{
  "num_hidden_layers": 15,
  "hidden_size": 256,
  "num_attention_heads": 8,
  "num_key_value_heads": 8,
  "head_dim": 32,
  "intermediate_size": 704,
  "vocab_size": 6223,
  "hidden_act": "swiglu",
  "norm": "rmsnorm",
  "norm_place": "pre",
  "norm_eps": 1e-05,
  "positions": "rope",
  "rope_theta": 10000.0,
  "rope_fraction": 1.0,
  "qk_norm": false,
  "attn_scale": 0.177,
  "bias": "qkv",
  "tie_word_embeddings": false,
  "parallel_block": false,
  "init": "uniform",
  "init_std_qkv": 0.03,
  "init_std_o": 0.00549,
  "init_std_up": 0.03,
  "init_std_down": 0.00331,
  "init_out_by_depth": true,
  "optimizer": "muon_variant",
  "learning_rate": 0.00808,
  "lr_mult_down": 1.5,
  "beta1": 0.95,
  "lr_head": 0.00447,
  "warmup_steps": 200,
  "schedule": "wsd",
  "decay_fraction": 0.295,
  "decay_shape": "linear",
  "final_lr_fraction": 0.0,
  "batch_tokens": 32768,
  "max_seq_len": 512,
  "doc_mask": true,
  "train_tokens": 266600000,
  "max_steps": 8136,
  "dataset": "wikipedia_en"
}
MLP neurons of a small language model. Each row is named by its layer, matrix (down: output weights) and neuron, and shows model dimensions 0-63. Each number is 50 + 15 x the weight over its row's rms, rounded and kept within 0 to 99. A neuron's up and down rows have the sign that makes its largest values positive.
A block is one neuron, or neurons of one layer that tend to fire together. After each block is what it responds to, as a language model described it from the Wikipedia text at the highest values.

L5.down215:54 19 46 46 18 67 41 66 46 45 53 43 60 42 44 16 62 67 21 69 46 58 65 62 52 45 44 56 70 64 52 33 58 58 55 38 49 51 40 54 35 53 57 31 61 68 59 55 43 34 43 58 68 70 27 18 52 52 41 35 25 33 50 54
L5.down545:65 63 64 61 60 35 63 65 50 48 27 32 19 53 29 30 58 66 45 50 73 59 40 64 68 58 32 39 20 36 47 64 61 63 80 37 30 51 39 67 39 66 55 65 52 79 65 73 19 42 75 46 54 50 41 45 72 65 63 26 64 81 70 42
Responds to: Word-internal pieces right after an opening consonant cluster such as fr, br, tr, as in fr-ag-ments, fr-ic-ative, br-and.

L7.down82:59 61 49 43 46 58 58 53 46 29 46 51 20 39 55 54 46 39 75 67 51 53 62 45 54 59 23 53 64 48 50 50 51 30 75 45 48 73 58 37 30 25 44 02 64 63 43 40 69 56 41 35 39 61 11 48 65 33 39 56 42 51 22 36
L7.down219:48 68 45 54 63 54 59 67 55 67 30 64 58 28 63 51 44 60 57 65 40 81 63 26 19 34 32 35 65 54 58 52 46 60 38 43 47 62 57 69 38 70 45 61 54 30 36 58 23 52 31 50 28 59 29 52 32 38 40 30 65 35 17 37
L7.down349:40 52 22 49 72 65 57 42 48 56 41 63 70 54 68 50 65 73 46 65 51 23 77 62 60 38 58 58 40 58 75 45 55 48 56 55 43 43 78 90 40 77 70 48 21 65 73 48 47 39 56 59 48 65 38 38 19 55 56 36 54 44 44 38
L7.down511:60 61 63 41 50 34 61 59 58 56 59 62 53 60 49 57 51 59 46 42 49 60 59 61 57 52 57 55 64 48 53 56 44 53 54 55 53 18 23 46 52 48 47 63 64 65 48 47 48 49 65 40 18 49 71 51 48 72 51 70 50 50 62 41
Responds to: Fires on boundary tokens after a sentence, heading or table row ends: paragraph breaks, closing == of headings, ". " between sentences, table-row newlines.

L8.down27:38 36 74 79 69 22 24 60 65 37 43 32 38 31 36 21 35 40 30 49 73 62 42 23 55 47 36 65 51 29 62 47 47 49 59 70 49 32 46 69 48 46 52 49 57 48 51 65 34 61 34 37 42 34 43 61 43 27 15 40 32 61 59 41
L8.down29:71 46 59 58 64 47 32 38 16 36 49 48 35 65 49 67 47 46 38 51 60 32 40 33 48 49 35 35 68 41 27 23 48 68 46 51 41 32 39 57 56 44 51 35 49 43 51 61 55 29 46 72 41 24 55 64 46 92 32 34 68 34 49 42
L8.down229:51 71 58 33 58 29 41 64 28 53 69 62 46 57 64 41 42 19 38 60 77 33 40 66 79 73 50 55 48 14 47 66 44 37 42 83 67 45 45 54 61 61 37 50 49 60 40 54 48 48 83 43 73 68 44 52 81 41 40 42 70 52 63 65
L8.down397:43 51 76 45 55 42 63 63 41 38 62 40 68 57 46 49 42 53 43 54 91 20 36 78 33 52 58 46 53 40 19 29 82 67 76 74 41 12 24 79 44 73 62 65 50 71 37 52 47 50 54 59 37 53 30 78 53 45 64 52 62 38 55 53
L8.down417:50 57 42 40 67 62 70 61 30 17 55 55 54 38 64 33 23 56 69 59 40 55 31 51 49 83 53 63 61 35 32 42 49 53 43 40 45 20 55 68 17 35 73 48 60 56 53 60 74 37 77 66 66 40 49 53 48 53 66 63 55 41 54 47
L8.down596:53 24 53 52 60 23 60 62 43 42 47 42 37 45 52 57 45 59 26 46 67 57 33 75 39 65 13 45 41 67 40 55 43 63 18 66 27 32 79 75 40 52 31 60 44 51 81 40 28 33 50 71 50 40 57 63 64 49 50 61 67 63 36 72
L8.down609:65 48 55 53 58 20 64 43 15 46 42 71 44 40 67 60 51 54 39 48 36 35 50 73 33 38 40 58 26 34 31 53 18 16 45 65 16 33 49 47 31 52 48 53 49 37 30 41 34 35 48 60 65 48 40 45 49 48 50 39 53 24 58 07
L8.down689:59 48 60 44 34 64 53 31 47 42 69 44 24 59 41 44 44 68 34 56 46 46 52 36 27 39 32 82 50 30 35 67 57 48 71 47 40 29 47 43 59 31 43 66 51 51 39 44 22 63 43 43 58 28 65 38 65 48 66 52 48 41 82 68
Responds to: Mostly the closing piece of a word split into several tokens, such as embr-y-onic, vertic-es, milest-ones. It also fires on the table separator after N/A and on empty IPA slashes such as /fr/.

L8.down188:38 31 41 27 39 58 40 51 72 47 65 41 66 61 38 37 34 69 30 60 50 56 53 06 59 65 63 48 33 55 39 62 69 71 23 41 38 62 44 78 42 69 33 45 66 47 62 76 44 39 62 30 62 31 51 83 48 62 74 64 74 49 35 54
L8.down234:50 56 30 35 42 49 38 39 56 29 64 67 38 88 54 67 49 53 69 51 70 27 72 55 54 36 43 48 40 32 67 55 19 59 44 60 66 62 54 35 31 58 58 40 83 37 63 69 62 43 57 45 52 51 49 43 37 58 13 54 34 69 64 56
L8.down264:48 49 33 39 47 57 45 38 46 47 57 59 68 28 36 66 50 62 49 39 30 40 49 50 63 39 51 29 46 68 32 74 52 76 55 44 57 64 45 99 27 26 52 51 50 60 51 45 44 59 40 41 13 33 28 52 31 77 49 43 67 38 60 51
L8.down278:45 45 51 64 37 56 48 67 33 44 64 59 45 79 46 41 58 51 38 63 55 30 29 49 48 50 29 44 57 85 65 73 52 56 71 58 28 63 63 51 33 49 40 52 59 53 65 64 42 45 67 70 71 34 26 37 49 44 69 60 75 74 52 70
L8.down283:30 42 17 21 39 37 52 33 44 66 55 53 61 77 48 56 63 76 28 37 41 49 71 73 56 50 42 31 55 52 52 57 56 21 43 56 59 52 24 42 39 51 43 34 57 54 47 46 55 44 69 43 59 67 51 44 67 55 62 81 68 30 34 31
L8.down590:44 70 47 36 71 49 26 59 54 32 37 49 62 65 35 35 42 69 41 37 27 46 56 50 62 36 63 38 49 49 19 47 50 54 45 28 67 37 57 80 19 42 44 57 46 52 57 45 50 36 71 39 78 57 59 55 67 62 70 19 43 57 43 38
L8.down613:65 58 51 40 52 40 38 31 50 43 53 58 67 55 56 42 34 60 58 50 65 28 56 45 49 74 46 61 32 44 51 62 37 66 25 62 52 49 65 67 40 35 33 58 41 57 69 77 60 43 56 40 77 36 55 76 67 28 25 61 42 71 62 70
L8.down700:41 51 49 65 47 58 35 51 68 51 58 45 21 41 57 58 56 53 57 40 47 60 59 53 22 62 50 54 77 47 47 54 51 63 67 64 63 65 42 74 27 17 52 46 43 33 38 60 30 47 73 93 41 52 16 50 56 66 45 50 54 48 59 48
Responds to: Final piece of a verb that introduces a clause or object, often a suffix like -ing or -ed, e.g. asking for, stating that, decide to.

L8.down50:58 39 56 31 42 57 55 50 85 55 52 56 64 32 60 58 54 61 57 48 50 62 32 56 19 35 53 51 73 34 49 68 56 35 44 46 42 00 40 53 49 65 48 44 68 54 26 41 79 48 59 60 55 56 67 46 31 41 31 48 79 39 31 63
L8.down93:58 40 33 69 60 75 65 41 68 47 50 29 38 65 42 45 62 39 57 57 47 50 41 58 04 53 68 67 58 38 62 58 44 59 55 31 39 40 48 21 61 53 53 69 36 43 75 47 24 32 70 47 77 52 59 65 50 59 34 50 51 43 47 32
L8.down399:27 54 46 46 44 68 25 39 51 49 50 43 53 54 71 29 32 68 20 70 55 56 34 40 52 59 55 41 64 53 52 61 48 54 46 45 67 42 55 94 50 70 48 68 35 43 42 79 57 54 58 23 38 36 54 54 43 45 60 59 60 39 44 65
L8.down419:62 49 42 52 43 45 55 36 35 49 66 52 50 44 62 74 60 67 41 64 46 33 55 42 35 37 48 53 48 54 62 64 40 64 50 75 63 72 44 11 24 42 47 42 66 51 49 72 49 52 36 59 56 51 24 44 71 72 70 49 38 46 39 59
L8.down445:47 44 70 29 40 79 31 51 56 35 58 46 41 52 42 50 45 69 77 43 65 43 61 53 27 82 51 69 62 42 43 45 62 62 67 53 48 63 71 39 66 99 46 80 51 59 52 46 55 44 20 45 58 48 51 50 58 35 41 54 41 19 40 42
L8.down507:64 70 35 48 47 66 46 25 56 72 44 33 76 50 52 59 56 58 50 34 48 73 38 32 41 49 64 42 90 73 66 35 49 62 53 40 44 74 44 52 50 63 48 37 54 50 56 49 65 55 56 30 62 43 46 34 34 37 16 66 42 59 30 46
L8.down647:55 19 34 49 47 59 53 52 49 40 34 54 32 50 54 43 44 56 39 61 56 45 42 59 76 39 51 50 29 42 39 59 41 76 45 43 45 81 60 25 68 36 46 23 39 29 65 63 64 62 44 67 37 59 37 37 48 36 35 44 31 63 41 46
L8.down683:50 59 46 35 41 27 22 28 54 60 40 56 66 70 58 40 60 38 45 55 66 47 64 26 54 49 60 59 42 65 48 53 58 14 41 64 56 47 37 75 60 38 45 68 32 50 48 42 65 59 51 30 52 59 59 63 37 46 35 47 67 36 57 44
Responds to: Boundary tokens after a finished unit of text: period-space ending a sentence, paragraph breaks, table-row line breaks, and closing == of headings like See also.

L5.down408:46 68 59 45 50 64 27 32 65 48 48 53 31 26 24 89 51 75 52 58 18 29 56 36 59 50 71 39 37 59 57 56 53 57 52 50 64 40 56 60 63 29 42 44 63 90 59 75 60 50 34 32 45 59 09 31 38 84 46 38 52 52 52 45
L5.down524:55 47 40 53 48 50 46 60 60 58 63 48 62 57 58 25 47 70 63 51 32 43 53 54 90 55 62 43 54 65 47 45 66 38 42 52 72 44 18 87 28 50 39 43 62 69 40 45 63 26 38 61 50 60 54 62 53 67 39 55 42 24 46 59
Responds to: Fires at the end of a verb or connective that opens a following clause or object, e.g. argued that, suggest, describing, However/For example commas.

L5.down113:55 44 49 43 33 41 41 25 43 50 47 41 56 52 68 60 50 50 51 62 43 62 43 37 43 50 56 55 65 55 53 56 53 30 56 52 58 51 32 21 45 57 41 51 41 45 42 66 64 53 41 50 65 59 39 50 52 59 28 48 62 52 44 48
L5.down292:87 52 41 29 23 49 57 55 39 36 41 59 55 50 54 67 68 79 56 55 33 51 57 51 60 51 67 55 69 51 59 35 58 26 56 39 64 34 39 23 71 53 57 67 41 64 59 69 39 45 59 46 49 58 81 36 30 49 39 50 66 53 38 46
Responds to: Line breaks, paragraph breaks, and ". " separators after a finished sentence or table row, e.g. after "waters." or a trailing "|".

L7.down215:43 43 52 41 52 40 65 50 60 46 48 44 53 39 52 44 31 25 63 25 38 40 22 57 59 57 26 44 52 83 40 58 39 74 42 49 68 48 30 72 46 51 43 63 28 74 60 66 81 62 63 37 70 59 21 36 61 67 63 34 62 66 39 50
L7.down388:61 51 49 27 36 35 54 61 52 19 50 45 77 63 55 45 40 49 45 56 72 31 35 42 72 54 41 51 27 59 48 69 47 74 36 58 46 69 56 90 40 41 64 50 50 40 46 45 50 38 31 24 34 22 35 57 49 70 43 76 22 51 65 56
L7.down624:44 68 27 50 63 58 41 63 46 53 45 59 55 27 63 57 32 52 56 04 71 70 59 66 34 37 45 69 34 54 48 69 46 67 71 47 44 55 30 60 45 60 48 23 42 21 73 40 55 49 24 57 47 11 31 65 00 40 23 59 20 35 35 41
L7.down648:61 59 73 56 63 31 49 39 61 46 58 45 45 65 45 66 54 46 26 67 55 33 47 53 62 43 29 49 58 46 13 66 40 59 72 76 40 74 48 66 53 32 44 33 77 42 62 87 71 42 72 47 44 49 55 60 42 50 40 57 71 53 75 23
Responds to: Infinitive "to" and ending pieces of speech or causative verbs (accusing, asking, convinced, invited, allow), where an object or complement comes next.